Part of a small language model's weights: MLP 1280 GELU.
MLP neurons of a small language model. Each row is named by its layer, matrix (up: input weights; down: output weights) and neuron, and shows model dimensions 48-175. Each number is 128 + 32 x the weight over its row's rms, rounded and kept within 0 to 255.
After each neuron's rows, "fires after" lists the tokens most often just before its 100 highest values on Wikipedia text that the model never trained on; "fires on" lists the tokens most often at its 100 highest values on Wikipedia text that the model never trained on.

L4.up1075 [131 110 119 115 134 103  35 110 131 180 149 111 125 171 108 137  99 162  89 102 137  53 125 115 128 173 155 126 115 145 163  92  94 131 186 102 179 141 125 161 151 190 124 139 100 141 152 122 167  96 161  84 106  92  83 126 145 170 103 110 104 162 156 168 137 143 120 128 155  75 153  95 111 170 140 181  92 125 159 137 187 131 164 142 152 161 157 150  66 168  98 160 131  59 137  83 106 131 168 130  96  78 166  66 139 121 126 139  83 116 165  96  40 120  78 178 107 114 107  89  96 113 148 152 186 195 117 143]
L4.down1075 [ 77 119 109 144 166 108 150 164 135 197 140 160 114  91 123 178 152  83 139 154 145 143 112  79  91 157 139  78 152 139 115 102  89 112 102 108 151 114 176  92 105 142 157 158  88 145 174 155 156 126 120  94 128 111 122 142 139 170  94 172 126  90 149 132 215 107 139 101  94 192 107 110  99 162 165 159 121 118 136  97  64 117 174 109 115 206  87 141  93 120 127 141 176 164 125 116  89 146 119 125 126 150 134 147 102 105 104 159 161 126 147 162  78  89  99  63 189 140 182 178 132 132 121 211 112 100 107 167]
fires after: "4", "3", "5", "6", "2", "7"
fires on: "–"

L3.up550 [120 157 149 125 115 140 171 118 134 184 140 188 132 115 158 116  97 115  95 138  53 181 144 127 125 124 136 108 108 152 171  92 116 112 202 131 106 127 156 130 138 122 120 150 106  82 122  93  43 124 103 105 145 126 102  81 169 112  61 107 123 107 180 145 210 142  98 104 151  70 132 122 156 122 165  99 117 130 128 143 128 105 154 102  38  97 142  73 149 175  84 125 113 123 120 121 130 120 166  84  78 144 153  89 117  67 171 188  88 177 177 142 146 142 164 164 142 118 136  94 113 178 125 170  82  92 165 117]
L3.down550 [119  94  84 130 107  81  81  82 115 132 113 151 121 128 145 102 141 149 120 172  77  88  91 134 135 129 193 118 145 110 149 143 145 161 130 143 137  93 154 166 152  97 123 148 139 128  51 116 137 117  87 147 147 138 198 113 168 101 140  90 124 184  56 170 190 107 140 133 135 188 128 183 117 160 114  93 103 130 149 146 113 123 190  94 113  83  19 130 174 173 109 130 128 154 146 155 120 108  98 139 130 151  74 152 121 194 165 167 104 123 141 109 161 131  84  86  92  93 151 109 152  83 110 116 133  74 105 135]
fires after: " |", "% |", "|", "-", "\n"
fires on: "\n", "\n\n", " work", " Olympic Games", " World Championships"

L3.up263 [118 103 114 139 162 146 126  89 127 109 181 150 127 143 179  90 157 133 140 180 138  95 192 118 175 128 104  98 108  54 149 161 111 131 108 114 154 128 158 119 127 141  81 140 121 160 133 155 120 138 110 101 110 131  83 160 142 120  47 159 137 153 101  83 138  77  75 157 127 137 139 143 110 129 101 154 132 110  55 108 163 168 172 173  89 148  42 149  92 195 106 150 165  97 108  96 133 168 132 142 168  84 160 112 124 102 150 101 168 152 170  95 168 179  53 113 125 192 129 128 143  38  78  99 104 135 145 123]
L3.down263 [167 103 118 118 126 113 120 147 163 138 174 129 161 186 119 114 122 144 106  95 110 118 120 153 125  85 147 233  69 146 154 138 121 131 156 189 114 142 123 110 155 138 101 150 113 163 169 144 139 123  58  86  72 136 109 151 141 131  72  96 189 114 120 119 100 109 112 162 177 108 181  79 188 141  96  76 111 105  95 170  80 136 128 171  76 190 116 166  90 193 146 101 176  55 152 143 127 182 108 103 157 161 129 130 137 120 196 122 116 130 194 131 141 174 146 125 137  94 104  83 151 185 128  96 147 132 106  83]
fires after: ", ", " from ", " in ", " to ", " In "
fires on: "2", "1"

L3.up855 [137 151  67 127 106 104 138 161 102 118 135  92 129 122 136  89  76 132  70 148 161 133 131  90 165 143 123 166 119 130  81 151 103 143 124 119 119 130 109 119 144 109  80 128 159  95  70 182 162 170 127 118 120 166 164 132 183  93  78 142 105 175 157 101 136 164 122 149 132 152  88 138 105 145 153 139 133 120 128 133  90 154 103 134 148 118 186 130 130 120 126 196 116 155  69 148 114 157  58 164 137 139 128 130 141 206 127 131 178 159  29 148 154 114 138  97 125 181 114 106  94 136 154 113 120 124  37 125]
L3.down855 [110 117 125 136 109 107 115 160 130 115 125 141 144  92 120 176 179 118 130 157 106 116  71 150 124 112 143 102 153  98  82 211 125 138 102 169  89 111 154 175 129 130 130 157 186 177 131 133 115  98 138 151 161 103 100 185 140 199  94 129  79 126 155 139  78 155 124  75 112 173 114 125 175 136 102  61 160 132 120 130  77 202  78 159 106  60 162 128 175 168 122 139 110 163 104 124  82 101 174 149 132 183  88 136  80 113 122 134 124  95 160 113  98 119  67 162 151 131 159 158 127 101 156 109 124 104 156  99]
fires after: ".", ").", ",", "ing."
fires on: "\"", "1", " This", "”", " directed by", " It"

L6.up454 [116 133 104  91  68 137 108 214  81 199 132 112  72 141 162  85 118 174 140 186 108  76 111 106 108 108 117 142 138 128 154  52 117 124 123 176 152 123 142 190 111  91 164  93 163 155 168  73 208 112 129 157  83  81 105 102 111 167 110 119 196 137 131 103  51 154 121 198 176 108  63  87 146 155 154 152 120 120 105 150 133 118 150 167 133 100 117 182 138 147 118 102 153 162 122 156 108 123 125 106 146 154 134  78 120 154  97 146 166 124 129 135 135 143 100 151 151 105 154  75  93 120 127 179 125 119 123  93]
L6.down454 [110 122 147 125 112 122 128 166  92 193 161 140 106  98 134  89 118 192  99 147 132 149 150 155 140 149 109 138 178 152 161  62 153 133 130 110 120 104 126 141 121 123 156  99  84 146 163  74  91 122 148 171 132  78 139 101  50 131 109 123 141 118 112 101 161 141 123 105 147 124 108 147 170 119 203 101  76 147 117 156 125 180  95 148 121  52  94 103 151 133 182 114  93 165  81 139 106 127  92 144  95  91 142 105 149 172 138 120 171 139 134 119 101 114 130 135 103 126 148 174 117 122  73  88 178 152 151 116]
fires after: "4", "3", "2", "1"
fires on: ":", "0", "3", " ("

L3.up339 [125 169 158 134 162 162  84 116  82 116 174 146 117  85 144  88 144 137 148 163 107 131 105 155 170 138 120 131 183 100  51 110  80  89  97 131 114 144 120 147  77 112 114 141 105 105 100 174 132 144 143 132  48 118 112 143 103 138 164  77 124 102  99 177 135 140 121 119  97 164  73 114 121 128 162 135  93 118  92 158 138 154 182 156 160  53 146 116 164 101  88 116 103 159 133  96 167 178 133 159 132 106 140 151 130 150  94  96  96 124   9 127 144 110 121 131 146 106  98  77  93 167 108 141 186 151 134 108]
L3.down339 [178 173  68 146 112 111 108 104 146 142 167 160 110 133 132 157 155 121 100 181  95 107  82 109 138 152 121 161  97  95  78 165  97 130 114 145 157 124 115 140 176 150 137  91  80 119 107 115 130  66 174 123 132 142 184 114 133 172 142  49 101 135 110 145 170 174 127 145  82 103 138 123 177 146 136  75 140  76 175 113 108 161  71 109  72 157  79 147 103 157 135 170 134 218 149 125 192 151 144 105 105 181 112 161 172 143 168 146 178 115 117 152  91 126  66  90  93 150 127 122 136 132 131  98 158 114  93 126]
fires after: " In ", " in ", "In ", "–", ", "
fires on: "1", "2"

L4.up454 [185 166 113 124 116 137  85  83 111 139  86 121 129 121 128 134 152 109 110 102 108 124 125 140 137 108  81 103 172 121 126 148  83 127  95 119 148 161  97 152 147 141 104 162 147 109 164 122  95  88 121 175 107 140 149 100 153 109 127 138 163 110 159 150 179  73 104 143 148 142  93 169 126 150 192 135 100  67  80 143 171 138 113 163 110 137  57 166  70 114 117 120 111  67 217  77 104 141 115 117 135 141 107 106 106 109 122 156 173 101 143 158 178 112 101  91 147 164 113 162 124 103 163 193 111 150 123 115]
L4.down454 [154 174 122 144 175 108 123 122 155 194  93 154 158 147  94 123  79 144 142 105 130 149  90 139 123 127 124 150 107 101  85 177 122 118 138 150 168 114 148 175 149 134 146 108 133 144 161 120  70 151 125 122  80 149 172  58 172 119 136  98 124 135 177 194 190 150 158 162 127  84  87  94  81 142 152 105  95 129 156 135 104 115 127 131 159 167  90  68 126 161  89  80  76 154  65 107 135 173 160 105 119 163 107 143  92  66  94  96 153  96 133 121 154 108 138 123  98 154 174 172  94 129 126  91 178 146 108 117]
fires after: ", ", " November ", " August ", " Rec", " October ", " | Pld | W"
fires on: "2", "1", "omp", "e", " | D | L"

L4.up640 [155 145 147  96 120 122 156 185 137  65 159 160 222 198 143  95 124 245  97 121 155  80  80 121 176 115 130 121  68 106 149  69 154  88 165 102 141 151  99 139 136 125 112 108 140 121 176 172 160 158 159 144  83 147  79 116 121 123  98 144 122 145 147 132 143 106 170 130 147 119 131 125 169 111 120 134 170 116 102 144 127  94  99 162 165 109 131 118  73 100 113  90  99  92 160 177 116 150  63 108 150 118  71 133 100  84 181 115 142  57 181 138 153 107 185  96 130 137 143 112 147 139 111 137 163  97 134 155]
L4.down640 [ 75 129 140 181 155 101 129 151 130 170 142  81  64 185 126 135 106 170  95 154  75  82 223 154 140  72 133 119 104  75 121 157 142 127 141 125 102  83  93 151  82 113 130 119 148 125 136 134 165 224 177  92 154 150 124 111 139 109 121  89  99 167 175 159 151 106 155 101  87  79 159 152 163  71  95 160 170 106 133 173 169 143 118 127  81 129 107 172 103 116 135 190 148  73 111 149  80 169  37 132 159 133 159 103 158 156 106 162 104 167 164  62 116 123  98 172  76 149 121 106  55 129 133 136 114 106 108 147]
fires after: " | ", " s", ".", ") | "
fires on: "3", "ir", "ap", "32", " out", " both"

L6.up14 [112 199 170  94 117 150 172  74  98 134 151 162 145 157 141 123 182 137 138 100 143  85 118  83  79  92 139 101 169  95 124 142 109 127  89  96 127 125 129 156  94 173 130  93 119  83 171 152  49 131 148 129 113 101 177  81 138 166 140  93 109 181  94 105 180  79 131 105  78 146 148 112  93 109 185 150  50  79 115 188 144 132 117 157 113 166 126 170 112 130  80 117 153 154 173 131 133  92  62  95  98 113 149 139 126 115 161 133 105 115 150 152 163 175  77 104 147 140  92 130 110 102 112  85 148 180  97 148]
L6.down14 [126 154 115 120 121  75 101 173  97 140 102  75 102 108 124 119 197 144 129 172  69 127 129 149 134 147 132 136 117 131  57 122  95 156  92 137 167 128 115 109 120 137 113 106  89 117 164 148  73  36 132  92 101 138 155 162 103 130 118 136 171 149  96 145 150 120 119 129 109 119 161  92 149 143 159 155 150 153 146 236 167  93 101 167 131 138 128  74 111 133 191 127 116 185 151 130 152 199 124 101 120 152  96 140 132 147 160 141 136 114 138 136 151 135  87  59 151 130 183 157 113 181 137  88 150 169  97 103]
fires after: "–", " in ", " In ", ", ", " until "
fires on: "1", "2"

L3.up1206 [110 161 154 106 142 105 113  54 153 174 170 137  84 103 118 172 139 135 108 121 134 105 174 142  85  83  85 166  82  78  96 109  87 191 126 138 142 169 126 127 133 120 133 130 102 112 101 116 113 137 144  99  93 100 156 152  97  86  87 151  86 116 170 121 176 133 172  88 139 120 157 151 134 106 141 131  92 147 129 150 163 139 164 120 119 139 137  78 132 130 140 185 164  95  50 133 163 176 110  71 190 137 111 165 135 146 119 151 151  87 119  83 192  70 159  94 145 130 148 130 135 117 146 156  92 133  85 137]
L3.down1206 [115  60 117  88 120  65 155 126  84 105 179  77  97 134 155  82 168 129 176 126  53 130 153 124 161 154 147 172 167 106 177 138 137  95 152  85 122 135 177 158  75 158 125 147  70 140 120  98 125  86  84 166 104  73 104 122 123 182 178 110 159 154 151 135 116 178  87 118  99 115 175 174 123 107 173 137 121  82 127 113 165 137 184 111 176 170 108 107 145 138 123 100 122 158  95 122 115 113 123 161 106 136 147 173 104 138 173 128 120 130 153  87 179 152 132  77 135 108  78 158 148 139  95  74 157 126 156 144]
fires after: ", ", "1", " September ", " December ", " ("
fires on: "1", "2", ", "

L3.up568 [145 198 154 123 119 104 106 113 148 148 144  60 103 168 136 126 122 151 175  99 179 146 178 100 141 100  89 168 114 169 142 132 192 142  72 155  98 165  60  96  70 120  70  88 147  71 109 152 136 145 126 106 159  76  51  89  81 117 140  72 131 171 140  83 144 185 176 121 128 145 120  91 108 129 141  68  92 103 121 119 144  84 141 111  92 103 149  74 125 166 120 174 144 139  89  82 123 116  92  86 147 131 178 202 111  92 176  78 163 115 123 111  89  94  71 113  85 117 122 135 104 167 127 138 181 138 153 198]
L3.down568 [113 153 147 159 168  69  61 141 177 124 148 160 178 156 155 148  86 121 109 125 123 100 115 100  76  91 117  92 106 125 120 143  97 121 130 110 152 192  66  96 172 109 116 188 145 160 196 102 122 187 150 154 118 105 115 141 125 106 111 142 136 146 150  97  88 117 170 132 154  96 104 151 139 143 170 101 135 160 146 119 105 130 125 109  79 133 113 139 158 138 147  96 110 154 149 159 117 185 103 125 150  81 155 123 133 169 152 160 104 100  73 119 101 143 126 108  89 110  85 128 133 167  91 131 110 112 117 139]
fires after: " |", " | Notes |", " | Total |", " % |"
fires on: "\n", " that", " number of", " of"